Weights of a small GPT-style language model, trained from scratch on English Wikipedia.
Training: a variant of Muon for these matrices, 596M tokens, 9096 steps.
MLP neurons of a small language model. Each row is named by its layer, matrix (up: input weights) and neuron, and shows model dimensions 208-335. Each number is 200 + 20 x the weight over its row's rms, rounded and kept within 0 to 999.
Before each neuron's rows, "fires on" lists the tokens most often at its 100 highest values on Wikipedia text that the model never trained on.

fires on: "\n", " within", " ", " |", " 0"
L2.up1323,192,206,214,223,222,229,215,178,166,219,196,214,206,186,232,194,210,201,206,209,206,185,205,181,211,188,202,226,214,219,203,198,176,237,206,175,192,208,197,244,190,200,186,204,218,206,178,196,196,205,199,184,204,204,183,169,196,172,192,205,238,182,176,190,210,185,190,191,186,195,203,211,231,184,174,194,170,182,185,204,214,190,208,193,183,197,206,183,168,213,145,207,218,171,174,200,207,227,149,183,202,189,176,224,179,180,220,208,187,189,234,207,219,198,205,159,222,179,198,213,216,206,182,199,198,227,232,211

fires on: " by", " |", " for"
L2.up1175,172,217,190,196,199,178,176,174,180,214,194,196,230,226,162,199,196,219,235,196,164,182,234,156,213,172,221,219,186,199,213,179,193,201,197,216,189,238,197,180,204,165,234,187,218,151,186,197,158,215,191,162,188,186,204,175,197,195,192,198,187,204,188,187,220,205,223,178,188,225,193,192,207,194,176,213,182,215,189,202,216,209,195,184,190,166,215,180,215,189,195,198,233,192,199,164,176,207,205,198,233,214,217,201,169,186,221,208,202,215,189,227,186,232,206,188,195,183,217,163,177,178,189,171,202,209,187,197

fires on: "S", " res", "ts", "its", "-S"
L2.up105,201,239,187,202,210,218,209,193,179,183,198,222,167,217,206,194,202,215,213,224,205,224,195,172,225,239,184,192,178,186,220,205,197,181,234,203,210,202,190,165,199,186,195,182,138,224,167,183,195,184,189,192,208,158,184,232,193,196,170,214,192,219,208,200,191,192,187,217,187,208,187,218,196,199,220,215,192,184,236,202,212,192,190,195,188,195,206,210,229,182,183,203,222,201,212,200,207,203,191,197,224,202,198,190,229,217,213,223,204,190,197,233,213,196,190,168,203,176,200,226,184,191,252,189,179,191,183,202

fires on: " |"
L2.up664,225,216,192,198,217,185,193,202,251,204,222,181,216,194,198,194,172,257,202,253,194,197,166,210,183,219,197,214,185,233,224,254,184,219,225,172,224,172,197,179,188,206,200,181,211,133,188,181,178,195,175,210,174,200,230,191,219,194,205,203,195,218,211,248,215,200,213,202,187,223,217,233,232,224,205,212,188,225,225,197,202,217,165,224,193,189,199,186,238,201,202,180,204,216,207,228,170,215,172,192,212,206,191,215,208,197,213,217,200,197,222,204,216,182,199,174,188,196,198,197,177,189,197,172,188,185,161,221

fires on: " |", " 0", " (CH"
L2.up2278,224,212,186,210,243,197,191,224,205,222,205,195,163,182,174,183,182,192,218,217,191,183,185,222,166,199,188,177,220,189,200,208,181,188,175,169,199,175,218,176,161,202,216,187,184,197,167,204,159,182,190,217,195,211,234,212,186,218,209,185,208,196,238,240,222,203,229,190,189,210,199,205,193,206,240,202,158,214,207,203,190,212,207,196,187,204,178,193,198,179,212,205,225,192,204,179,180,184,183,206,215,212,195,191,199,198,214,214,232,223,199,187,191,211,187,190,174,151,214,176,202,220,208,203,206,213,190,202

fires on: " |"
L2.up803,227,191,179,196,207,180,234,210,186,185,186,224,174,219,187,181,213,218,196,231,207,218,189,232,202,199,205,199,194,199,214,209,179,190,171,157,197,190,215,202,203,194,184,185,225,220,187,201,205,220,192,193,214,199,177,200,189,186,214,197,203,235,227,187,196,186,191,200,180,164,221,192,213,241,196,193,164,200,216,207,182,216,222,207,203,202,214,185,166,191,202,215,203,175,227,194,206,206,224,183,189,238,198,242,215,194,208,224,215,215,217,220,199,208,206,173,192,193,202,174,192,210,200,205,209,200,200,219

fires on: " |", " that", " 2", " the", " 1"
L2.up37,200,200,212,207,198,204,219,221,198,171,190,193,186,202,154,176,183,218,165,177,181,197,187,178,180,248,189,198,245,235,214,197,182,214,235,206,168,199,196,204,196,225,217,180,168,195,199,222,175,202,159,191,211,141,204,197,189,223,223,194,228,201,209,187,197,220,218,183,217,209,211,211,195,228,215,181,192,192,194,200,196,189,212,194,197,189,202,184,187,223,150,171,175,201,180,207,216,158,236,178,191,188,211,186,224,208,216,279,209,189,153,182,194,198,214,160,183,177,199,204,206,221,193,171,206,223,242,227

fires on: " |"
L2.up1563,192,207,167,188,210,190,213,192,225,183,192,160,188,190,207,162,201,228,198,236,202,227,202,219,178,202,203,204,201,177,211,217,190,190,193,153,230,206,211,184,179,184,164,172,235,169,181,208,182,202,205,199,188,183,186,186,213,181,200,219,216,200,242,200,165,225,189,199,182,196,210,201,173,215,217,192,175,237,198,190,201,203,214,170,206,192,171,178,194,193,193,173,183,201,186,185,185,201,213,202,217,204,197,219,177,194,198,229,182,194,208,195,192,161,196,191,213,204,195,187,218,174,176,207,189,198,230,216

fires on: ".", ":", " No.", "s.", "?", " Win"
L2.up1239,242,192,201,216,219,204,213,189,184,225,170,186,218,203,212,220,177,209,214,223,196,166,239,154,185,178,196,236,190,206,194,184,194,174,203,233,231,194,195,218,201,243,201,178,183,202,224,214,214,215,216,170,187,185,221,220,209,185,170,213,197,199,215,241,207,163,204,172,184,192,208,200,180,215,190,221,195,177,229,167,193,164,188,183,196,190,189,195,171,212,208,220,222,214,205,182,171,201,205,181,218,202,203,190,205,203,173,204,205,213,161,197,170,210,216,193,162,180,198,188,160,204,208,233,205,198,194,191

fires on: " |", " Candidate", ")", "\")"
L2.up1334,190,222,200,199,221,194,163,174,169,192,185,193,191,193,185,182,194,208,240,207,192,206,198,225,224,200,196,226,187,210,240,174,158,210,199,205,218,214,189,197,210,219,188,141,219,168,160,165,184,225,198,207,200,198,229,200,208,197,210,144,170,176,190,238,215,197,190,207,191,208,181,199,229,198,190,199,188,188,204,189,184,213,201,210,202,222,221,173,209,183,231,189,229,220,216,182,191,197,203,201,209,210,188,207,210,179,203,176,190,174,185,201,203,172,186,196,169,196,195,173,220,197,189,210,199,219,196,240

fires on: " to", "am", " by", " Kash", " with"
L2.up1007,172,208,164,203,197,196,196,200,221,182,161,205,204,213,242,205,216,186,211,166,217,222,157,196,170,204,204,203,200,228,187,213,225,237,228,183,217,194,210,226,183,211,159,225,171,213,202,202,202,163,183,186,165,187,201,198,213,184,212,217,215,225,245,185,174,212,200,211,219,225,177,185,208,169,197,224,208,202,186,193,203,208,178,187,173,199,185,196,180,180,179,220,147,223,219,218,181,191,229,222,176,204,185,197,193,166,196,214,239,209,200,192,204,236,212,203,179,236,174,201,203,172,211,201,216,272,194,209

fires on: " c", " m"
L2.up905,215,208,188,197,229,162,198,211,195,213,179,179,233,193,169,220,207,215,225,214,167,228,206,222,230,222,174,178,228,184,190,181,190,195,186,208,210,187,215,211,182,197,185,179,221,218,191,200,260,212,191,175,192,218,250,196,186,183,234,223,182,247,215,209,207,201,191,194,223,202,202,192,217,226,216,185,183,224,219,173,255,243,223,237,187,184,178,169,202,193,203,192,178,187,177,239,185,155,191,194,211,177,192,197,211,194,186,207,173,167,205,226,191,212,243,198,176,203,227,170,163,195,194,233,221,213,190,191

fires on: " |", " 5;"
L2.up454,219,187,166,202,208,222,225,207,212,187,191,175,188,225,205,179,213,215,192,165,193,213,201,179,201,178,182,191,205,216,253,191,164,207,179,203,185,194,220,178,223,200,211,189,239,145,181,162,196,227,192,164,209,218,192,186,185,195,191,200,215,188,188,183,182,191,227,201,206,205,208,188,232,203,242,195,193,187,199,203,195,230,199,191,170,181,191,181,216,178,227,204,191,197,222,188,217,213,212,204,183,180,203,208,210,179,213,233,199,224,185,160,199,216,210,192,216,185,214,213,190,148,189,186,194,172,227,209

fires on: " |"
L2.up313,200,173,196,195,214,196,228,220,197,182,199,208,209,207,216,163,226,205,217,205,220,180,188,236,219,178,196,204,228,200,233,213,190,191,209,180,177,196,200,205,238,196,186,178,209,193,171,206,236,226,203,189,210,194,175,187,203,177,218,200,213,212,236,177,185,195,207,211,175,175,215,207,230,218,252,199,182,214,174,196,179,212,192,205,219,194,220,188,195,224,219,178,197,198,196,195,211,193,205,198,197,209,213,232,200,185,208,251,220,204,208,191,211,206,222,191,180,201,206,185,234,175,203,190,192,210,253,197

fires on: " of", "\n", " the", "-"
L2.up1740,184,201,175,186,191,221,231,230,226,181,199,194,211,234,225,187,199,212,149,190,163,193,191,187,192,227,219,199,197,205,184,189,187,219,223,216,217,196,195,214,188,231,223,227,190,192,176,199,179,188,213,213,166,223,205,193,182,151,176,203,218,203,208,205,219,210,202,235,219,223,187,237,198,194,177,200,165,215,192,176,237,186,236,184,179,198,236,182,191,227,176,222,219,237,183,170,185,213,179,217,200,193,188,201,186,195,179,166,186,149,199,205,192,194,209,177,204,190,182,198,186,196,185,189,224,206,200,212

fires on: " |", " ", " 0"
L2.up21,262,226,199,210,223,206,177,226,188,184,224,176,195,200,198,195,195,197,186,170,211,202,217,183,225,224,190,238,226,212,223,198,203,207,171,208,186,205,214,193,190,236,227,201,238,190,208,211,201,242,217,185,214,182,177,195,182,216,185,207,200,210,189,190,214,178,201,185,187,157,179,202,234,193,234,196,157,163,223,204,232,204,195,184,170,201,196,203,206,206,234,195,194,189,185,185,190,194,218,215,173,191,216,234,185,228,203,216,210,213,201,183,181,237,190,179,178,193,193,181,205,189,183,167,218,198,222,168

fires on: "ut", "ec", " aut", "ste"
L2.up1849,193,191,202,199,210,180,222,206,218,172,168,205,184,191,206,197,202,245,193,194,193,236,191,166,233,180,229,196,217,206,207,195,205,167,172,219,191,192,166,173,216,189,182,228,181,217,166,227,219,203,192,204,228,204,231,235,190,205,222,207,195,221,172,231,219,205,225,191,171,193,198,204,192,204,185,228,209,216,185,212,244,210,196,213,210,223,225,191,201,182,172,234,204,200,192,202,166,192,192,202,222,199,189,181,231,165,209,225,216,218,174,207,199,220,195,190,196,183,177,188,166,175,200,201,192,214,207,248

fires on: "et", "ut"
L2.up2530,192,193,196,187,209,227,162,208,200,211,213,183,179,256,182,170,212,218,184,224,168,205,201,190,209,234,229,209,201,205,210,218,215,170,180,223,180,202,170,200,212,202,194,218,192,203,182,186,151,210,163,215,226,213,208,219,202,189,179,220,176,193,201,227,212,227,188,202,201,191,196,235,220,171,189,196,189,219,175,172,235,211,210,195,201,228,214,179,204,198,163,179,209,196,193,182,192,209,186,148,183,219,177,244,220,194,196,204,228,184,194,198,214,190,259,169,230,198,164,161,203,220,188,179,210,196,201,208

fires on: " that", " who", " and", " which", ";"
L2.up97,200,197,191,218,208,201,188,173,196,211,206,202,201,180,199,226,209,222,180,184,199,232,166,178,206,189,209,197,212,227,148,219,159,200,191,233,180,195,191,220,180,191,227,204,230,240,212,192,177,228,234,199,220,201,217,189,187,206,179,176,225,170,205,192,164,218,209,181,187,190,195,168,211,188,198,190,183,187,200,191,244,185,184,193,227,230,212,212,194,217,183,184,198,202,216,233,204,203,167,202,166,188,198,222,169,184,203,213,217,150,200,184,198,211,174,177,182,192,204,173,180,158,205,181,217,181,194,212

fires on: " |", " of", ":", "8:", " details"
L2.up2934,234,208,207,196,197,213,170,223,192,229,171,208,199,206,200,215,190,221,234,209,191,197,190,207,160,172,217,191,144,174,184,169,214,174,215,217,206,186,211,202,191,203,224,210,187,229,189,218,216,169,197,220,236,167,179,187,228,194,195,213,189,163,215,200,197,164,172,214,214,205,212,185,194,206,179,199,199,191,185,190,177,205,246,185,204,214,197,171,206,187,243,226,178,177,180,199,206,216,231,200,198,196,197,177,186,243,190,168,199,171,240,188,181,178,200,183,187,216,207,212,235,186,223,188,218,185,165,199

fires on: " as", "ing", "ly", "'s"
L2.up359,208,192,209,170,187,212,187,195,221,200,189,195,234,194,219,223,193,240,215,183,206,194,184,207,193,229,202,213,195,206,209,184,211,209,244,176,214,218,203,182,211,198,191,205,202,161,206,201,159,219,240,173,211,209,192,177,179,238,167,181,196,167,182,197,198,228,188,229,191,203,201,179,183,219,194,202,210,173,203,197,203,226,199,183,196,170,209,156,199,187,174,183,226,209,181,202,180,189,155,216,184,200,183,202,219,224,248,214,185,162,197,174,197,223,243,203,188,173,170,227,219,174,173,205,207,209,172,167

fires on: " |"
L2.up2133,227,217,175,222,188,204,185,209,197,209,215,179,214,208,195,195,220,181,218,179,180,218,204,207,183,194,170,194,198,219,240,194,230,201,180,250,216,214,223,202,219,208,217,182,216,179,181,160,200,227,250,211,219,194,189,163,198,194,231,213,206,186,193,182,165,189,206,181,213,185,198,218,213,177,216,191,196,201,224,172,202,213,222,209,175,179,249,187,174,201,203,213,199,186,186,214,245,231,197,192,201,197,213,242,179,188,197,211,189,243,191,181,182,209,199,215,198,199,193,200,215,183,209,201,223,214,193,198

fires on: " of", " in", ":"
L2.up936,193,180,205,242,195,195,189,204,198,206,211,214,191,186,181,202,217,253,197,179,216,197,189,211,199,175,155,206,195,181,188,180,169,203,211,184,206,145,189,201,214,225,184,191,215,188,230,220,199,199,184,225,228,187,265,219,197,232,207,192,230,213,221,153,193,214,181,157,199,193,167,194,208,211,260,213,189,213,198,193,194,177,206,184,205,212,209,223,187,240,204,182,217,185,181,189,163,201,208,174,194,186,177,188,226,194,209,158,195,222,203,208,192,216,227,219,208,184,229,200,180,202,204,200,177,202,160,196

fires on: " who", " by", " source", " as", "'s", " with"
L2.up1169,236,198,220,195,203,201,214,212,213,208,206,181,213,200,201,167,198,225,230,204,209,207,196,205,181,212,187,196,222,170,212,186,205,201,217,198,202,237,203,192,192,198,182,239,188,174,202,203,201,205,225,201,220,170,186,186,197,188,215,211,162,166,185,209,216,194,188,233,190,201,196,192,187,198,191,193,221,219,192,194,203,204,199,194,204,211,217,200,221,185,214,217,207,210,210,194,207,215,184,211,187,183,214,187,189,187,231,201,188,159,216,160,219,218,178,206,177,182,224,184,191,212,211,183,206,174,204,211

fires on: " to", " from", " in", "\n", " of"
L2.up176,198,193,195,217,186,219,213,199,200,231,182,205,191,196,192,173,258,212,233,214,191,169,165,186,177,193,241,180,198,221,185,208,193,189,159,196,177,184,202,180,205,214,211,203,252,197,192,225,203,171,209,190,220,231,176,157,213,169,172,212,209,207,166,198,232,193,199,180,190,178,197,201,213,229,180,207,213,191,215,227,198,190,217,195,189,201,197,219,195,194,174,224,178,222,198,228,214,225,172,179,206,167,220,185,169,231,193,213,192,195,209,181,185,213,210,226,181,205,200,213,213,211,202,202,172,145,203,194

fires on: " |"
L2.up2469,228,206,178,197,189,197,176,236,211,234,198,208,214,205,231,224,188,207,213,184,196,206,179,215,185,195,192,213,172,192,183,188,206,211,151,228,225,222,225,193,230,196,201,171,201,160,185,140,217,210,207,212,196,200,177,179,196,229,196,215,189,198,156,220,168,168,240,212,207,184,176,188,187,221,219,206,213,209,206,224,181,199,184,200,186,191,182,180,187,186,218,194,191,219,189,184,188,221,200,185,213,210,188,206,194,203,183,192,190,226,190,191,193,193,185,241,173,206,179,183,216,183,176,122,219,194,205,219

fires on: " |"
L2.up2901,249,210,161,201,239,227,213,235,208,170,226,181,201,227,205,201,239,220,183,210,195,231,181,192,206,210,209,220,219,222,256,193,210,174,171,256,183,188,210,197,198,201,227,211,235,156,202,161,218,224,191,206,221,175,169,169,167,199,180,194,189,206,175,177,158,192,224,174,193,195,182,189,186,205,211,211,196,182,216,202,205,181,204,211,189,171,175,203,202,204,207,212,202,174,194,214,212,237,211,192,203,175,222,233,195,193,187,214,173,193,187,178,190,236,172,197,190,180,214,205,193,190,197,224,232,188,218,199

fires on: " of", " for", "==", " who", ":"
L2.up1602,174,184,192,206,187,208,192,184,212,221,197,192,208,224,200,188,226,196,205,218,179,224,229,246,195,233,181,171,195,206,177,144,154,215,193,219,237,205,233,239,188,172,166,194,196,220,237,207,186,184,166,208,204,174,223,216,209,201,197,205,218,205,171,170,183,184,177,197,235,214,149,167,205,216,215,210,214,196,190,204,207,191,153,191,160,203,219,189,203,223,175,210,215,192,190,216,197,185,182,219,191,192,174,208,228,222,214,151,192,197,176,230,209,227,169,186,193,199,205,151,210,238,214,220,195,181,162,178

fires on: "-", "===", "==", "===="
L2.up2682,191,223,209,165,200,178,188,171,217,201,173,205,189,198,199,187,203,187,218,190,229,204,219,202,163,184,237,231,206,197,182,216,211,216,198,192,204,206,161,207,190,193,199,207,175,193,189,191,194,208,158,215,174,197,192,221,200,183,173,232,214,214,184,175,160,177,207,214,207,187,159,231,186,184,176,234,210,204,195,206,198,171,173,209,215,209,203,173,217,223,193,191,179,170,178,196,208,203,176,191,227,205,225,196,190,142,232,218,185,215,187,194,181,229,238,192,200,200,203,182,176,187,258,220,195,213,206,192

fires on: " |", " Total"
L2.up1197,166,214,236,200,182,198,176,178,201,222,211,200,235,195,237,185,210,214,212,176,189,216,212,211,218,221,175,181,198,193,204,211,207,227,209,151,195,195,184,243,163,175,216,182,217,204,185,174,210,196,226,234,211,173,184,170,198,223,197,240,225,170,188,203,198,214,215,200,209,203,185,200,237,168,238,196,196,185,198,182,185,223,189,193,190,223,204,183,209,192,188,193,221,245,189,244,187,176,176,196,217,196,194,221,183,209,221,180,198,179,183,169,220,216,196,155,216,211,187,182,175,192,205,232,215,203,182,202

fires on: " |", " the", " in", " of", " time"
L2.up1855,209,199,166,216,201,176,203,201,219,188,188,162,226,177,202,184,236,189,187,207,164,199,207,224,190,217,187,181,178,198,169,186,183,189,194,167,225,161,200,191,223,199,199,156,160,175,217,209,199,197,220,187,219,195,195,205,198,229,191,186,226,229,221,226,221,208,189,225,187,181,197,178,193,197,221,163,175,227,202,185,194,172,245,182,167,189,234,172,222,212,210,195,196,221,214,169,203,231,184,228,194,219,196,199,230,213,201,223,225,172,193,201,172,216,173,186,187,193,203,198,193,197,184,179,214,157,188,203

fires on: "===", " ===", "==", " #", "===="
L2.up1158,149,204,222,196,197,201,172,199,211,202,208,196,191,220,207,195,232,217,210,198,194,217,193,180,190,177,218,216,173,244,162,180,193,205,179,218,241,203,198,200,183,212,159,188,186,204,164,215,183,208,173,207,205,224,186,229,201,212,213,217,193,200,188,208,174,160,209,208,215,223,178,196,205,239,168,206,201,168,248,202,178,216,200,216,159,162,217,209,226,199,203,220,203,165,193,190,194,190,203,190,235,208,196,212,202,170,158,206,221,180,193,192,201,221,227,194,204,207,218,191,179,237,177,234,199,184,187,206

fires on: " of", " the", " |", "ate"
L2.up2920,226,198,210,214,219,186,200,223,192,224,221,203,196,235,191,144,172,211,168,174,175,184,201,222,210,228,219,237,195,242,178,211,206,195,176,161,186,189,208,177,201,198,198,194,190,194,184,199,203,218,182,237,208,228,191,192,214,197,200,239,212,216,183,195,198,213,218,202,238,216,181,221,203,189,221,173,215,191,229,173,178,194,202,196,170,187,279,180,179,250,163,234,176,194,149,195,198,167,183,232,188,200,194,207,192,178,179,250,218,199,174,193,198,164,189,208,227,195,159,205,225,210,182,209,192,187,212,210

fires on: " of", " than", " |", " below", " if", " after"
L2.up205,210,209,207,222,205,211,186,198,202,195,170,207,205,219,199,215,230,188,209,198,207,199,224,243,197,228,239,217,176,189,217,226,167,201,182,189,189,201,217,223,165,209,216,164,196,201,195,212,220,241,164,232,199,208,254,198,206,217,189,225,216,201,191,232,193,190,219,198,216,161,219,210,200,218,187,214,179,200,195,176,189,207,210,176,189,218,218,177,211,225,193,194,164,184,204,185,211,188,202,171,203,196,202,203,189,216,176,208,225,186,184,174,194,155,197,226,204,188,201,194,186,214,225,233,207,200,214,198

fires on: " |", " just", " only", "ly", " than", " very"
L2.up635,217,210,210,193,226,188,199,237,263,191,201,217,178,167,211,213,180,214,243,207,193,193,170,167,210,224,204,200,174,198,184,199,185,167,208,191,192,180,222,180,215,208,223,193,157,216,191,151,194,216,204,191,200,176,187,198,192,204,179,221,195,189,209,203,200,206,171,216,149,214,248,214,199,208,216,201,166,224,156,208,190,193,244,197,233,194,176,198,232,215,210,202,189,196,227,201,190,220,178,197,191,227,216,212,218,198,209,200,177,158,209,226,230,194,229,184,201,191,222,195,238,199,200,169,181,224,188,234

fires on: " to", " |", " for", " between", " out", " with"
L2.up2452,212,184,160,196,146,186,230,168,186,222,209,191,169,217,172,202,219,223,182,189,185,193,202,167,205,201,208,238,219,196,215,221,226,199,164,188,205,180,204,179,212,184,203,193,237,219,168,206,220,191,226,215,211,174,169,167,198,145,217,189,240,173,202,196,225,196,181,199,187,201,199,231,181,200,167,195,219,212,179,224,169,191,198,211,195,223,241,208,223,142,200,211,182,207,223,215,213,218,227,202,212,191,216,194,201,184,229,186,201,198,203,196,224,177,227,191,184,210,194,183,184,192,206,179,213,155,234,199

fires on: " |"
L2.up2186,211,203,203,200,205,219,198,178,230,179,235,223,199,207,164,249,185,216,200,242,197,190,187,211,218,237,173,193,198,185,182,218,192,192,183,183,201,194,191,197,159,200,188,220,196,167,184,183,163,227,210,196,201,200,189,201,177,221,151,183,176,179,198,215,202,187,156,218,165,174,196,216,214,206,219,193,168,218,176,242,193,253,210,223,235,226,204,180,189,204,243,187,188,212,206,229,201,210,209,228,168,201,205,200,237,167,184,233,181,181,193,209,160,195,190,196,221,211,212,194,228,187,190,175,201,209,241,169

fires on: " |", " with", " back", " over", " out", " him"
L2.up249,246,218,228,202,198,207,173,188,196,162,189,210,211,191,199,176,234,186,197,198,152,152,184,221,206,193,186,176,189,215,207,214,200,245,210,152,232,225,184,204,230,205,218,211,193,205,204,191,217,198,204,209,181,192,186,187,233,177,198,225,200,210,199,188,168,198,223,209,194,214,196,240,157,171,219,188,214,187,212,168,201,182,203,176,198,216,223,151,163,227,152,183,188,233,210,208,187,202,178,223,195,174,202,231,213,190,219,210,189,181,188,205,185,179,213,187,243,215,194,186,210,210,147,205,181,236,203,205

fires on: " |"
L2.up661,205,230,217,193,197,233,186,217,181,208,187,201,217,195,216,196,219,206,213,209,161,207,189,247,205,208,208,222,204,222,212,200,203,197,229,173,205,178,208,209,206,204,190,194,210,209,207,214,231,196,202,202,189,203,189,198,254,221,239,202,207,250,193,193,210,218,190,185,191,218,233,237,199,214,174,231,218,220,176,175,156,199,183,192,209,228,203,206,199,237,211,174,204,231,223,205,190,214,220,214,183,223,208,219,216,213,183,228,214,208,236,221,211,206,219,196,187,163,170,167,233,215,179,197,213,184,191,233

fires on: " to", " by", " based", " in", ":", " \""
L2.up1369,200,180,193,212,177,200,200,204,186,214,179,233,172,191,216,232,193,210,245,192,168,165,179,211,184,181,185,235,168,197,173,215,226,167,186,191,223,161,188,176,178,236,209,192,193,208,192,210,215,179,183,167,189,225,180,232,244,196,206,208,227,209,180,215,223,190,190,167,185,228,172,210,209,203,212,223,199,142,198,196,208,208,202,203,214,203,219,193,200,176,200,174,215,198,206,193,209,188,168,184,237,178,180,187,172,203,159,149,199,198,207,199,206,183,222,203,207,215,228,214,170,184,204,218,198,169,218,180

fires on: " |", "b", "s"
L2.up2142,215,174,217,208,184,199,167,144,212,159,203,220,175,208,201,202,200,213,213,190,235,205,178,258,215,231,220,221,212,202,181,165,194,205,206,186,186,193,191,191,247,205,195,192,182,224,213,196,186,205,186,182,186,193,169,184,204,186,216,181,217,208,230,186,187,195,196,221,183,196,187,243,236,200,204,192,188,214,210,185,215,224,211,193,195,238,242,234,188,194,182,221,199,190,228,197,188,210,230,166,185,239,210,173,188,164,200,228,216,196,219,158,156,183,192,227,167,199,249,192,221,188,199,219,203,211,254,203

fires on: "and", "ore", "ent", " named", "ay", " old"
L2.up2740,212,181,182,212,221,203,231,204,250,164,189,189,201,213,157,191,171,179,238,208,214,204,203,208,207,209,175,234,208,153,204,174,171,215,204,224,159,185,206,172,209,216,222,209,186,193,228,197,179,216,203,200,181,235,193,185,162,201,180,212,157,187,179,207,206,219,171,182,182,246,197,195,193,179,187,176,193,236,262,217,221,188,184,221,183,201,161,182,197,215,231,182,207,222,174,200,213,181,205,166,219,187,211,196,216,198,159,207,181,183,202,210,228,187,179,252,234,196,202,195,208,168,200,215,204,187,221,227

fires on: " |"
L2.up1093,187,225,193,191,181,185,200,197,225,224,210,175,211,197,178,187,163,208,219,197,158,179,236,188,220,226,193,215,226,194,209,162,182,183,210,226,208,175,216,147,198,192,220,161,193,215,202,217,191,191,194,191,233,215,215,163,184,194,202,167,215,195,205,212,222,164,181,211,180,227,202,203,216,234,193,214,213,223,168,208,216,200,193,201,194,203,206,205,210,219,216,173,223,221,218,201,182,238,231,202,233,205,196,221,238,213,216,178,196,192,221,184,231,160,191,182,183,176,166,192,220,185,201,208,214,159,164,188

fires on: " |", " details", ";", " from"
L2.up2602,178,173,167,185,233,198,166,216,167,208,200,220,199,210,226,163,219,217,230,223,205,201,230,227,204,162,217,190,195,203,214,221,201,163,223,208,240,209,186,200,169,221,222,203,193,186,193,206,222,197,192,207,181,234,204,180,188,186,182,214,203,182,200,210,205,197,184,229,235,224,176,211,224,210,178,198,202,226,191,184,203,195,175,190,194,229,171,190,158,213,219,209,179,215,207,223,204,212,213,183,214,160,198,202,208,220,238,205,207,195,192,220,180,180,169,202,211,202,199,186,239,182,178,202,210,200,185,197

fires on: " for", " with", " in", " most", "th", ":"
L2.up2992,215,190,204,156,185,185,200,134,168,210,190,222,237,203,222,171,208,243,209,194,229,202,209,215,175,219,199,182,201,215,217,160,193,199,157,202,170,213,183,220,191,161,188,191,235,186,223,210,188,225,182,169,188,192,219,167,194,207,189,224,214,219,214,190,226,170,181,166,216,201,216,191,225,223,235,182,209,195,212,240,192,221,233,183,148,213,218,203,168,241,154,233,178,204,185,186,159,200,180,214,220,214,218,203,187,215,191,186,201,210,211,196,205,244,173,199,207,213,172,195,195,188,223,220,178,180,226,182

fires on: " by", ":", " via", " after", "–", " as"
L2.up1280,228,198,206,161,198,199,201,222,180,176,168,198,193,208,191,152,187,212,209,178,186,197,208,188,169,195,217,245,215,191,208,209,221,186,229,209,208,217,196,215,206,228,205,181,177,199,220,194,185,188,214,205,228,176,173,211,216,157,204,222,210,191,219,220,226,201,170,205,194,193,203,187,171,168,203,224,215,203,209,156,202,196,180,205,191,210,191,167,203,183,163,165,184,213,205,177,207,201,223,167,217,187,200,173,175,179,197,186,196,219,165,188,242,229,183,206,166,187,202,208,220,216,222,207,171,231,167,205

fires on: " that", " of", " who", " When", " which", " while"
L2.up2489,217,169,216,211,184,197,207,226,217,206,219,199,166,173,193,195,168,167,194,200,174,211,213,186,185,213,205,208,189,206,225,176,212,170,179,246,170,191,218,209,216,210,192,238,186,213,203,202,201,204,223,186,202,198,193,203,208,206,210,187,223,175,190,199,177,213,219,192,212,175,179,166,188,189,163,189,218,218,187,182,228,190,210,209,161,186,211,209,221,229,201,219,204,228,211,208,237,196,170,213,179,193,190,201,186,231,206,252,220,202,213,193,198,190,181,179,174,198,205,198,181,218,195,188,213,165,172,197